Weights of a small GPT-style language model, trained from scratch on English Wikipedia.
Size: 12 layers, width 256, 4 heads of 64, MLP 1024 SwiGLU, vocabulary 8192, 16.8M parameters.
Architecture: RMSNorm before each block, rotary positions, untied embeddings.
MLP neurons of a small language model. Each row is named by its layer, matrix (gate and up: input weights) and neuron, and shows model dimensions 0-191. Each number is 128 + 24 x the weight over its row's rms, rounded and kept within 0 to 255. Numbers have three digits each. A neuron's up and down rows have the sign that makes its largest values positive.
After each neuron's rows, "fires after" lists the tokens most often just before its 100 highest values on Wikipedia text that the model never trained on.

L5.gate591:141111112155129154147107144112109158158157103142145171109103108101140081087112133128158114068134154122158157158130127114106114148133140153147154127127151139149105106126158112123091167112100138125095125123149146127135154149121148120118141111146133153106143089121153095110136131131166114107131126104130160158174106123143097145153144092131107157124177117110115116103155120125118119153108070138127127135094147097130126132156135141133154116113153105130103106162104086153122112116176104082114143128094111102122118134135107142151107112120133125087121175112156150141131133108150158120
L5.up591:118144144133136101151176086085083144105140120099124173124149110156129126124132110148124127129165149116173140094122126123113130128139149126126120111151146138119155073148148118125148160147144158145122100099143063120118139137123115117150096129130155117131162131083123123103152147142210118181135136097143134138130124115107104106138152114139176177105120096164139141127111144117091067144135161137146148120110150129114145129174076126165136112117126146101137120092110097149134117092166139109171180147113136139118154086108146156144111122137125160141129118138151103153132137150125148106
fires after: "  ", "\n", " 3", " 4", "-"

L3.gate222:116186152171151103126126081111176152162157129063123105163128116130145141148152157091121147169155103122154121112147160206124122139127129095142158139140136142146120095136171114158139149136139148131126106164088165123174128116080112106137120149109134122131102138144120169095146133129122131107132091107133098142098105085112113105144167130110157099149091125112152117143139105159114165191125142115115119140075113150120116175108132086108158137107103157163126133140129119153170129141110116121111164125147135152123104162119141143176175116112138148148150138141167122119128136124136099100
L3.up222:151174150146141144139128156121179135112143069121132099111113166121095120097142066113126130134167149087093113057122141142132058139135083124137110140141144146134096167124129120093143137157088110149095161118173139123129114161171109148140139130111172109101125127097092107166116117143140154132139102134089151131137092124166070106131084149121115154149106113113177176101105124113138150124156143168096119113121132108134091135090168112125115161147143123127134123121139131124092143147145124132113147114085120129127128129126106115132167133115127096112127123128128116134148132102109096103
fires after: "ti", "ém", ",", "si"

L7.gate349:099154068127124118128085111134119141084146127101169082131109108143124115090161133088146120115163157130113120131178108126121134130157094127115172118109144105139172114106126083106095115100123107140150081134129163180165128127124108161143160125156128144152106110123141158111123146139117164118110135149132084151139146152130133136154144121085138130161141187091117182120161135146146134096151102149122124121131155073086137148102112129099144154083107109129093146074092153048128109113128129132168142154127115102129080120131121091123095163127127123101134126103145132131105104176127179135
L7.up349:097132150107146082135127134128090110128138151141132107098070164121126142152149096116157113106117136142081095115163123128130135099149146109165148110121114135187103134140095123134139105124120149103135122086106132125143112138117099136112167147143161150131135139118109114130132116100154164152131128103121100174110094172097144081161109129104134149137119152091124137107116137133120123125153092150135120118136171135105115094121142165116138144116100097125129104052116121062118172118147146165141166163127130115122153121116120089163132148120095086113156151132166072128136131137115089155
fires after: " |", " 0", "|", " 1"

L8.gate323:141146143143098132115140144115131151164127131129106122104162092145168118135131110138081129127128148154146163138105102160092114145168122156147148206107124149123134092143108108144137089123124176172148091113152111157177163111118131111125115174143086184146150140091106148150140125090174139137096167122120146107080133138129142124142125091124164127161075114106104154130130111115132125115068083144119111159113139161146143142121157102166134102139165110195106169147115159107146131112133101153164149092091088139127104164152172097117096118101118150159123118133136145148113132178137154156
L8.up323:122111098137133083155118116120170134147162135121110152128159085141129136132077155149162148143181127164145088135109151125116147087174139154129112168132148123133133134148116125163138113146144147174136111128128102132139128128129117166151144139117124128107133146123137122145161128131152099132131142137147142097110121097124149121120108137164124157155138116107159131108136157120116153128152120106158128124104134092162136164135113101078127049113110096147137191120120142159138112155143124119115140157069108149131154126065136176158121147136140144109107137129119142142163147138120112117
fires after: " |", "|", "\n", ":", ".", ","

L3.gate93:167161117124156155137125108135149125149098105132132156147146117111143140168104130101098146128196136142112112154129121141150126132094140122110123128111152123095120091132186131154099114096150099131092137086123159131181111159127153135171132133125150115117115169152147146128121151119101113115104101132146111142143134142142116172101129103107124117134181133133142154113131124172137119145145145131126144091092147140108148099104084138133147080168124051134144067157122136143129137103150140114147030122128125141168124107105153138100123103104118123144130123129184194171063120134150136158
L3.up93:099066152123140120105162099130162098121098143125123131145143140107132101124142104123123130123147135133127101132078132083128083118103135138128152121125130107112127143133159103133142159096115106145116139138154125182142099141139108141110148154109126121106120098148098149122131141144076127105150159124128146117135121144149187122124146106161122127140116166147114124118125119146125111169165114142167148055051072137130132105132093123123164110146094124122105134119156129166125132099109107120128129131129130154116079126133132128112135161118151101179098143135087111141123131177133109152
fires after: " in", " 18", " since", " March"

L3.gate31:133162105102130145157127128123092120102107087105121112134116134103114112128136119123151092131126167126118123101193141110136121121107131100107117164144122122138118119163157093064131158160083121139134124145121108091146129162101105164183117098176130150143092131116136147152067141100098120163126145141107138128109143136156085120165124126111127139154102179102120156153157159130100090117144124172119151142106130108083101160155125155126122159090149135117174078104106173083140105133167133110137139125084141125113150126130121110121144123178142145123101124114131161171098120148123138118
L3.up31:160163114135073113174089173133113121109147162115150080142158140138115093170136159121113108124112168196108085109180151106146104130120102110115131135171113126192077139150133121134143153112108107108083115139107161107163132135116114123128129114112133121110132181143118132119137096119137154117152121119181123127144146147152119128146107134124101113147142150098102133118136133127129124119160111156144145152129124081103096142153135128135093176101173140138155099127104145113141124097150115139101163080085132126144149123100098100150108149177124122132073106146095149147102142158113108130
fires after: ",", " |", "|", "ki", "ove"

L7.gate170:201113094132077111139162129127148111158112158139112097163178145087164105120160109108114174121103141126147128138128125141148179138137106158123134134099124138173130134116160098087112084088119135180136150148173096102122157089139140122143090145140139140155144154109115157163113135130139101136121125124123182186108124131107137117139134154140129117140147098143142179100137097114128133131129103138158097143136106089150150163155123096126160151145097147126112121147087121110102128083133107154133144130135129149088116115145109155093150120104154078150095114119119136139104166183142154138
L7.up170:148102095118137134126115136090143127122140124137116080124138092165103149162120107139122170134173103082122114114115124136173135135117132120112068123151141125107134139143164115115098089120114123111157115155123130127154162081130123115089147142100130136154136101143096165152150116110122105188162115097137071075169136148157136155137188068153106114132146163164094116134130115153134113159173179141137102137156095137125119131134160120117143076146127164116103132112101113155112124121123126107132111109142176171172135123126102102104128150104138122154105150127092106168178190136141110132
fires after: " (", " at", "\n"

L7.gate628:117114111147115116120118130119122120080097149166171148121163105134120183131126131115140169126138087094163110128143138154143139132150138151130187128141150100128151132119150125092099127108139117107140101151123149139187123113125125113088062116129121092148140118136111127128187123141116096148143108173115096071160136173167126129140162082150124090121107128138081134164139155094127105107130105104096157115094123118117098145151116119120131111116133112176159157111123155106153093150103122142161131142144144137140177128112149158114120115125134145134122135119118143118117136122167193110
L7.up628:157109126094094115141112085131134162093105113112135105113099124150148137114138115142102156187137100099114093121136144164135074157117141109136149129149157142134153138157136114169095136088122138117129145102120135116129180165075145147121160112152148100138156117094080110065086138138156128156093141134100145160149107084138127100131099181157130132093148146116144128128130147121138121170148118140136138153108088127099134157133177111156117109116158092097109147135141141125116142124170162164106085144151161177164148153107140159137098107128141128134131173123098108134099124147123160163
fires after: " in", " until", " to", " and", " January", "–"

L5.gate427:078148152137115169111160109073132131119104102130164083137121139137114098149186115133156141105155124109123157104172151140136133130133059157116151136111142123126110124098159126069114139099127148094176092171112100162110139064117106129161106119174104122181135106093110136132136158087130110150145112164133125116121106143120093123153124144139113090128110117163145173116117133154131139116114117168124095097148151127135143109117126121144146121097110128151113129158127128157164117155121151126152117119163120114131098165134149078145147159141119130136097143132153144105130119112122141096
L5.up427:123098182119124144122143096102102099142138137135119121114107186116096112148131129126143141131150144155147153063125123158162143137132104146099138156155122161135109107136159155088107166105117172139136128109126096138103147082107119140107112121147113091138114090120139129174108130097104096112176116149130157115126125149122142113107097128102086108115143113121157135107117147167138164146092138084108141103207143150161161120119143140153126121122137128126101104171114132194151114122109147146151097169180179138165131172129102090147147153116127141102134131116148126124131132137118114063
fires after: "|", " the", " 38", "-"

L5.gate857:108126125142107092139134078104140116117144109100102114148121113127122168124111138129102095126125139135122115129155130132077146106118110134052134133099121128146096072122103098102130108111166139140101112139114116122117159112118146128122108155122112113124181158160114134140082090105140093135114138129163144131143123127087093164190129126082139136142100127147158109149146142150109108129073139108184115118143117151145123118127101146132148088105090182130121135159147107147144149084160149151104132122127117080159142136143104099124099125125130145159119088088129160101110161138164140135
L5.up857:085132142145121140111105113136097096066145096136135177127155143119146071074105126151084134125177151147127138154140146105120197148173126171113140134151167132179178107105122101109115150109112118133153122113131111117195152117136130108125090114135165175146113076116149135120137106097176106139111136110115158143153108103133127158117121115105127139151123113121134144108130157156138140118135114117152131076162150100175137147126132148111142135185113123141114103137139119160159134137167139138129168123193108115148103124119116111124129135091102144124100110164117173101102120092145153084
fires after: ".", "-", "|", " the", ";", "ed"

L5.gate1005:105114135107138131105121132111109132126110094112131102134156090141088122164122137125146138114119155126166136142106124105101107136144111141136131115099112080139104130100141082151142143179125049145170111121115109188135165136171148092139148097160153163142123133138134153129130100155117125155105152142123107108093099155089079131151159101079179071135103168135128120121142118161144087131119101130125118105075162133156112147128120112120128117155128117141175137135141091136152152099142126178134121140121131142141128126089151132094152135122120121149115126122156096128086139102117114128
L5.up1005:114102159159144118102102140093130142099124119136139124131152121137086104136114118194115128148107172112147114151150116165138104145124081103166151119101080107154157149144089125138130133154141094087095126100138136145090129123133123151103180088153170137147131144134084138139137121130177124130116108140121112149121096179108097133106156142116159113107108131101140113112142107139137134155089126119139109199129124150117109121123162131098131133164156155173156078139128153107150192081141114153162125148127101179124126131113120100115101127116132123119172117102157102110129125085124124131
fires after: "=", "\"", " G", "}", " =", " |"

L6.gate81:113099145087135122119133111079084097098095165065139133117110108151139128112116112103160143113121106129144146135115126128136138126159163142109161134119120167166133137123119147112097139107112122115099090148106116135153115151131121150145115142107158126117136110154105148124137152147161116124112157096101119102094114107127077124126153142134145098180131148108147117127137191100106112057128076136076101094135138116113141152168129129091137106123129164148156158158114141082113118078128145154101135106102126117139154114132140157134137148152123127110085160153152118116151112111131139106
L6.up81:106139149116151086105176118122204095139087149100098127076126095127112083116155101115141149136116119114113076185140145103141146159132093090135157123141110162074116154105128172096085159156134148129096106104144147138137104128072107139120157146151138101136084118105179113109138135124147114146097145068137115128112156139115092171118151124108116155112109123114150122135155151138156138145076161110076087127120123115120142137138126137079149131142119141103150114118147162121098118123084145137159135130104135142202099133120135167118138140137135127099137099113138123112124104115151154118
fires after: "=", " =", " Records"

L5.gate61:191193163143156140140153145096133131164125127130105049145153111120160115172134172116132134161149102095157105148114140116126104115124130161080147134126150155128092069128133134140127128118136140171123095106141118159137135125144143111118168135106124141135120169148087129135156140132145087128146128151163141104122119101069113099158099137120116131155099126127121111145154130138097129085167101152119126127122107148169112180107081142157135135142081126113134089134112156141162150131118123140115133106116133147109145097142140098153131086130128150117085115116099168168111090138130123099
L5.up61:100136149101104127178117074148129092144131115091123133134131120135144116097137150170124143113160159111181089119167151127129167080111110184080125127093146121133085148161150081122168105146145115114145149095142108112147154123133159134099122161143107098121129131074165123104162130133084137127137087116101141133166142170174103104136147154141133150122095158099130113131132103115133093124115150096118131155092147115102132144156149096140075150137116098121118147120108167108121085123153174114104130077104112128129133117108143086134138130135153120181091104114148114126112135148143115153
fires after: "-", "\n", "ing", "Career"

L5.gate366:114099113159115141109149133127117114103168127124129114126132080123169153134144096142146153117114115123145125135142162176097095109165131103105116144062118087130128117126148110165131126120136138158163152195126100123155135119134100098147123131137142144157160141125129152115115157123128127109136155199124122143120107153121080155143115135159138108152121159167097176156151124086147106135124131110141171129127119104115090160150160170169121073149124151161132173115085138109121115101139094125120146134142090140137117119163154132137082126160123110154164126103114164061073085140148161105
L5.up366:168135167134125114128145107130138141156168098122113147131149146126116088141129166139120103136089142113134106120132184128111129117136170134135183169145130187187087116140115110151151129128134152161099149116169125103097162119114149135151141145073149095043141159129081122146115143131143182123124135127120165145118173153094122121131097116132130164142098130095115145169140150149129159137084129133113097111107149130088118141103148116111149129139111107157077123068138153164151163107095137165114151122078128151089166132137148081159146100149131150118124124133112106124130114135144123145
fires after: ".", "g", " .", ")", "e", " www"

L6.gate664:118110110150149115120106119085119136117111120158127125153112129117122115145182091106110170206154114105123156149094133123143117137124153147159107139120131099156158115115115170102079092109120128110082123142103169102141163157141147110106144123134126122119131085175139103091157101135125112140153109146153096112165115168153114122118156141089133103153143164129118126111124143133136155143127124121077156135107144132159112162080164078143135122141148104103180150183117116143103160126161126116139147200141166093162109161132143145118133144141115143108178125117165128144107181124079122130
L6.up664:139116189155138111117119119112133112122100144120092132112116109156124126107105120134119081170129132174141150120119139106176120166149145105118141103139162155128119139112149103151167123045137108137127167135156087118116157115086120150168081091144162143146115120138099143123090121113132145094119102114095166165126094145157167094131098124136087079145171136133151124065133093137105116146168149120118087114149095117128091152183163106088131121119130124131125113149141153138168136112139150122105100130129128166107178149127152179129157146152122108098139142134126111113148112180113111124
fires after: " 18", " in", " first", " to"

L5.gate79:135164154120132133081111140195111097132154136114120074152117115154136163155135140106136092092131141125114140146190140142150174101118117160140160132159161123123133111097138082109129145105154134142160133115141146139149104171093148169101156125136129106137166132125130155109163142116074149130124135146112142144119159060149093136132084159141146124109105111096107164142154145122101123143132125171137119158129138125135161136128141116098108135132096125112086104109141146096137132118124144131123112092117114106119150126127146069158128094160105160140142126117167144137101101100141111166
L5.up79:111128099133092096139156129147127113112097136146173073137076084119134114166138151123099139114131111133109098113119131159098159159120135177115099080142159104092100150123164128132166087087085153126144097079141151182164159118108087139140115106121132137114137125127166071114109083101103122167158153162151119137149110107165104134141130123156126111139097115173134145142142120137121143113118114148111157133127134110077157102138135124122162126105105141095098106126117106120076111095091083122152141135094119149171150110079124118143116157169121160133132167138152174125136135140151159150
fires after: "|", ")", ",", ".", "\"", " |"

L5.gate378:129081098148127160136134167125115133158110073099136165121140123117102096116153075140135110141153130147126120135133102108151112095077160160169144120162084155117132128153112099115083120113109077153099106122149126132124139125145124142113115094163116094154140099097128140095093140109103106136127192192115105142124118107170104145127115125131112124118109121116135108125163129151121116103134135112168132143100157161122132151128160116101143135103163096123130055161136111109110133139120139138128125150133127178134085134149139121150146138155104147142155109098098150103114132124142151087
L5.up378:097143105152126091123117057128128046100105156095142105134118137119139129085119133124120104172126091165130094134121119135150104134099179121122105103157141089163112113129127103132050088108120131159103117117117131135132145109135116128137134126146099136155179130173117097121080159118120129109129151150106149123136138120131180109108158122124149157148166151106128158129149160124153134122164150070154154153127092077133103111135145109149129123121143141154113156093135137130130141161112142150138112175103116133140157146100113103161142095130119115127150154114120144098140125117134165159
fires after: " 18", " in", " 16", " In"

L6.gate189:128113129137082128132109129127097139123153129079145150099093113144180090128125124140134111123145144139127161117154137094147107140132134133110146134082111104114181124111141096132187149153123134141151099144148097131157107168095137058135157111104096135168145111138177147147099122135081115144105176143152158135145136110135095133134090123116119123135090127168164118156107116126146148101108142112116170092076108114133172139127148138132115116086145126098122125081109135129162113140112151116134122101127106133119133079122155083129110134177112133112128118092139129127160110074140141137
L6.up189:151104114155142127115115151170147126111107126110128087099122102133105115118128110142097107065115135166142153128164142130167146168122136118139106140157086155098114135067138105143138120131149169157146133119119134123106117123098124107148139130085091135130144139128162113126089114118151151093119144159084130165139156144155110163124131081155119113140122135085110123107093156094118117111153119140144099117134165150075088058139123119117152096126137084103109113101185120157102096143126121102141121173124112119151123143122122104180136170125117107094135130135125114101105147115152089130
fires after: ".", "}", "\n", " .", " vs", "/"

L3.gate217:131150132087197172163122154147126137095126137118107148125151149127145143088158102146135143153110147096139123103144092129144117171090123137118130107135147130086159104098158145093099151081104106144096146137102092114129073127107114170128145119122130130137119148107173138103135117170150115129163116160093101142135148100139093150132149107165132140145103141080085184166100120146125110076159135139115112122115111114148125141098091144110152139147161137129143135142107173112132134098102108112096138130115133140153131130177111146127131085133146153153123136138161153109120126099155112105
L3.up217:143129139093136110145089134163134150131166122122105093110083132163124141157078172156127142158101115113095149078121124120150133127096121102109154168139106150121141141131132170130108151154118163157125170133167139097130119145141162158127117113102145106108133130111124102151130106096128116121155098129106123144149115089131138127117079131169126169115129141136102141143070170145069123108136164124147148132149181136118087076083139146152092144119132100119152149130150141150095142075119126099133181151122137099134136136137116113171123125094151155147166111114170140129145126105108117107
fires after: "ti", " di", "si", "ona", "ini"

L5.gate726:102125138086105127152158081066116098141128071141130177135115105129120156180140116100140150100121177129139179092150118144144155132099112175116133127076115136146151115165151111112123093091135148144167117137114123169143106133143140134165137150113126140150138093109116152108136115145162095108140143159120147141126171079158105101142134122128136147143152132111127141134161110130089105136122091097148135121117124105150201126149113134085150096135128151156090138130104163133120097121107145137108107090108079173145122105117105121118105095179129149135108134103103125151090097147139169131
L5.up726:111090101119143126130115161133105127122137127119145170123114103113091137105130147165101135131117118148142148096124105133124148108134145134087095153117119149109140114127087132118124093136137147087126125182147141097139165104190117149112116123171137168139159144157133119167100131111113112118105168131065122108134100100156129103148138130118108109125119131119140104082107149113156147103111129128061180094141124086142166129121155117108107091148153142119179131118098079128120124174161101122116145145138167115136187183135090155117139152123077146126152153117124118121194078135089125126
fires after: "|", "-"

L6.gate622:158131136141145168129100134149123146135101148149161158136147102105135126092141110125133130097127098121135123177137149128110163116128116161119190122149118151141094153162141157140108140066163126110095115141098138152106137133113122143193133142110158087194124114112107119119151129147185118160110140129135127140132152098117098161208172154095137106135133112125113116173148107110090132109118083154134140140140111090111116110145172114139178114159100131111108116127114120131133150100139127173132114123108147137144118085113117144132106143114127131132100112130127142145152139098076153148
L6.up622:132088150071118136120134119141169092123142158149130136097123136110130121129134181143122165100098148117103136154152166129164148155138158131153113112102179141130110120068137146110120143127142137059115109178126139113129158082105106156142112104126103118151122102114112172150133154138150157177134127112077120127158172116120104093152149136131107120135097124164116179155141131132139141105104126111108130144120120097170129141162098073113092116131143138121194146112144134114158110107148155116139108109144135150131187118102120127088145122104133085120143131171104106170155107132076158113
fires after: "\n", "\n\n"

L8.gate41:096136085156115176051114131111113170123159141118189141116081109144161143133103107131182119162133123103128123144129078109103136099134087138127127135104151094118165152073149105173119122104101143120132128139133123169128140152134109125137145133103133114186137103092134137117100128122100142143131148159143117101153158119134137102160137090114111124097116123149125158139129119131122155125146107115176108097146147079140118155141152155130123097122141118129161133124127129090109097117122120116168079137126112108119092109103120118104123102131110129119145088130129168129109103144110138097
L8.up41:144146136137145152134140123103187056133113096148097096152125118117180118142098114161113125136114108097135133139135126120089123114133126189131135111146091139136130088177169105168131102091123139158132159130185108123144166158129109118114108178099165127149103136095146130123107159177142090110174180136142124140149144129115139108126110151139161130112150137169148139106105132138128120172115116118151111160145129137107121109154077112136140088197097190125110153136132143134158161123105140137150113124132126152095153122128147074166092116153144128151125114127110146169143130125118140108
fires after: ",", ".", ":"

L5.gate652:086190082110094154117156097126153166156131097144127141134160113143135180129088160129120115157100136178131092103153139143140146091181133118099093083132131162127123111187161139135139141154111093099078141113119094142133115119098128138147141106107132183131110134144157168115109150129092123133109089142143129117121174081171120097149127117152153201137127107114116140126129099129121138139104140119134150121124126130133116152170115111131136144140129160070107106147151131107116112112118093089137158144097124136133107157111147134131137142167174140124114122137144159157105115164084140162
L5.up652:118153144180119153133137063182140116146151154139121115137157119116103112164172167111148158171143111119139103126102110174077139103166164131119168123115133150128133109122143153136113167124126129109158115089102060116106109118132141131095145120140127137115120098156114099131144113169141141140123136151119100121133152111120113094143136167160156128112139079121084115115143103144150134167171152115156113116160096122159122127133087123131118125175100128157081098111141116117137130116110122096144121128158129148150111161131139117150124113104183164142092112106108107164142155109118163137
fires after: ".", " (", "\n\n", ","

L5.gate361:116174166143103123088121113145130140098132100130130105134100134117111153138141127119113084108165076166185080118148134088120107124158123118138129164154058135147113092152128100145118114081103152116128146104117141140163106146146094128154106140209090134193130163119135164118146149151115170141121136144145152125067128155114105126134102165105118137129110183104157150105157132108105135114131107122126155133119169135114167106122087132171157167132072139136126104085155108123149135072150127156173122139102125122146142142127131155111114146170154139115160133117136143120151100176083141171
L5.up361:138102103098128124085125108135134133126142157078167116121115143138154141140166122116179132162128134143122148140137156141104134140152107149150099112109160117149117127094167119125146119112118107096134108157141141083108107158109105136119136152139069144146103148148146138092119146141105178135150124187147139173171190079124122129118095105157136177127152130122126129155099117137144128141149132138129153164098090104122084137083151146107112136126100100162125151120142188104093116146109133109144166157152118103110113128147160125142128116155080091092172100119168134121109106132086136165
fires after: ",", ")", ";"

L5.gate821:122141109118100144084145117099161110155127112109119091142077115114145156136125135136169122143126129143078063147129125163096136094112087096121115109114122123099144138109119130182122149181162112148129128119123164121122105111131110121119150139145139146141126140166167159106094164143094170135127132095165121118147129127179161119110127163115159149112129120125156149149144130117164110127141170131192154154176139120097163121117123144114160121173073099114119143122146113164131149156115117154142164184076088129133111105115129147145108127152143122136178132136165127109089134137130129118
L5.up821:150154121094096122137149089115143123127139158117112134132125127098118173209104154152156142144125112158081119144115144143159130159127133088127088085121168126144149112114138127132139155152127138165099126079178167108093119133085153140180136129130137126152120159128105123131135140135098152141149139135135132107126150159153158129118110172111148121130129151185135101139127117161090131156086161121139151139125089149077131133130122122134104162169076148128080154113103127128157107167119095097118161153134118097130142131127133109126114090131121115107122133128138136114104124110116136147
fires after: ".", ")", " (", ":", " and", ","

L7.gate916:102105112087161146153147138108123074140129133108183122140173128157137155108151098118160142097118112164144132157124140111175149107116109137098148136129172147149128078119159128114122163130122105122119150176112159128127128088117151140106105140116146152173118109086120169156118094093132105110151097119079123107116146157139106109136144095172132099153154133150103143165102097118110156134124068136091150087168097104107145142133120104136155118127116098166145126116118136134153111154122127106123112158138194127139175168118118151131150101167085072124172140141145145165139101130148129107
L7.up916:152147127132112135139123141136068072109128077111114135146146134144158155127110118123153109157071134112155145092081127152131095142129102171121124132118130146106108123149116144122142140080135090121095100120135117131123106107148073184140081134126114139140135118127157155125172119072146104112178133091090129139114121159132088120105072132131153098118168112141122133131150094129148109118154094134127169133123125081152111096135114146141162151132111163109106118110121146113177170178151105098131127109151137136125124090164122094147117125146097111124137152151154122124107147120135120103
fires after: "ti", "si", "\n\n", "ora", "ju", "ci"

L8.gate185:111115132128176120131138093128127139122090127173135116201146131146133122115149127151133164139129141135151116149144112113132135114157085163123139123109157155146126136129134112137136134116142132149150103211140126173156148122146102159134094126081111164165100136134189153146115126111110125124112096103164117055123083129071119125099102121115120145105155108138134187129120140086108141135125123122125087112125142093130113109161076149115124130144161112125132125109152117120167140090164151123162180098097103094107135115149145140150075118068116083151122131138116133144111167125144141141
L8.up185:130120096155106133099148117098156175122110147150107143142173124146126138133133137154135097125127125117147138073163065152134141107166105106131112121161121167175138114173129123140117107178132151144186143126144117111133110132102111136160103108137139150130115160129165127147131166126152150203127108113175111123105152104086111135141140110117069143104114113137100106175138118138161114133141125148099097081132097107137177137136141104070157121147119150116095129117126122150189131166130125164134166118125138105102141126143166113113104112121174088131069111127090113138164142173106114110
fires after: " \"", " (", "|", " |"

L5.gate518:113137072106146118091119089135137130144113085090137169143128121054116089188131106094129125143117108147164162121173113100121140133132109140111127135098119123115128124108180119108099101171132107116111116166093162112126112180124083141142077104103131091155129167103150129110122171134131131142108114126138121143152115127138096133131116163118152152150158143155170127162146141096141098136110143136123158111119103096162149109111141159121117127138122101151112125127164108127133140132090098052140136143148115127131163127122169138110120139166085124117123116125173130083119084128111131108
L5.up518:086138124119106145138128097113110123084155111121136151119108101128145108119131145117140127152172130150160130119105156138159097068134128165110146167144126101091125138123171106152130149125115145142147107148137117121152176121132135128121140137126109154177140099130115168098112087125093118119160118148137124187112185137137140113127124100137135174098159129142113116123124146113079113141163120158153112125079124168086138102130128105096132144132139128161096122117171132131114112131138123138156153110111111122127050117115119094128120095195131171127126133118163140142131106098165117084
fires after: ".", "}"

L7.gate858:105120092139108120116107082147167119137116143134160130116145148096140106164115118120164083116150086161119167157094080112113116142136115143113127129150127165064151137113167135129121123115119117111129125102158132092159115081127151119133111153155168111161129154133141092144129170124123131134152135159147146134115162122111119130079167128158130124108162118142105171154163138097149135130114147126148125151156110076103142115120115122141158111160080125149090171133149117158134133081094105156142104117118126148102163114117128129101091117106088074140112128108120153119136138151174107135
L7.up858:105127105144116121136114101128142104113128142170117126106135113095118143154145135091145120126109141168178150121139104114109109143181115123113134140108152111134165109113161118155082137119129138161161157140146092114172186151121121099173138131115125146136152140119164127134102144118125153148152171142149163129159154173112133164114174117111073117133156132133112142164114150105146123112140115123130143136148120041125156131200086089093148139118102163134112144126101134126147117073133097109124148123116109101082153101151146136080122099131133124125143101119086131106137122183104144133
fires after: ".", ",", "s", "\""

L5.gate37:125136136115147176151124141107121094176136138141138091112122136105099121139159170133114081086158147117181139119094117093137139109142110125113130123133130147131088119115106116162165101153120139139146097116093118147135154094128139116095123150143118111160145140125093152139153105109096098141143108097162162132110103112123099107168140117107118139144117107124104132106153108109134083136135097135093130112120175102144094165155096095152135094134138085126106098098108144123167101119159139106076086093107151102114104147145096119087143135110100100089119132183088155166121168120162144106
L5.up37:080170171178113118171196103142136118122136094108119146123133124136128105103109111120124156111100108157112100087138115163092137126135148115128130139132165148101129082114120118084149141083137186176146138099118110100107125141104146125152152113108126101158152154138131102144127132154174106109144143113074102108110143130118111142142115106120131153115125123121121105155127167133093119154113147130142137139136091170129127121144169098164136158137154123111141110135121156147152128161088127131128156142136118110129100111128122097141123138140145157162119118119122135151134160102144156114
fires after: "-", " is", "ed"

L6.gate713:138136116126164127118135112124133137151128156085124111136151087112140143121155164157068118145147147103104120128118138153154128128108125160102130126101111092093109128125115090079100093098145172140119100142118108171144165139110164123152156191139122113126152150134142145119092119149107110102141133137117120106124130141059151123163101138112099122117143165162136136133101136112128153142164095106083121101107116138158139135149096076142140146065139134048113064134099095120086131128139173172107138120136139097137135109112138155134128137123135144094089130142071141143088122166130153109
L6.up713:096117093093112163118111129105104105150144103135151164108131130149142108109130121123095143099137154097130106120152153174114167113152125134143114127140164149143144096157094136103120125109130112147145113163098108117160146100141156101094160098120131179178130115111100137159133101133175104122105194094097090081116136124115066089150114127106144135152084134121117091121097118157123101105125130131129160105080098107090103118142189158129110128115178160094155153093122121159127125099152160113110157131100158114087108109123125149095167124152106111110111098143133112074149123121105150124
fires after: "|", "-", " W"

L5.gate51:119128109150061132128126112144174128106156119139107152125163138139195136128126192151118128124150103139140093127158128136158164132110092106157128121129134122140165129121132126147135122157142140125113155129101121128136128094109137165175125111146094149137117138132165192138164153136149108165116124125128093065122163137077158066107106114162137126147129124136119214161133145105144127143138161137120109133095152146115146114126128138103144133122109105112116127142171148117131123144120118133130111122080150134113105130161149140124075163109140105179118167125153106121088119099153122122
L5.up51:085131127167133127106127102105134118124152141147144109082184124173116129104141114152102117136114133095143121133134136139133156135159140141114138120133120112133106120107136146102116164117104119196139104114142153149104145135121097091118138149092117190134157113127149090160156102106173100127187115135112126173153139116118111190134172131157088095141154101109115122161079143160165134103156185151150082078107114142180169109154145132125130128116083169141130151137139141157166134132122108140143121122131166125150145126115133082091152123081072124115131126105120103110091125136144132130
fires after: "'", " (", " \"", " 0"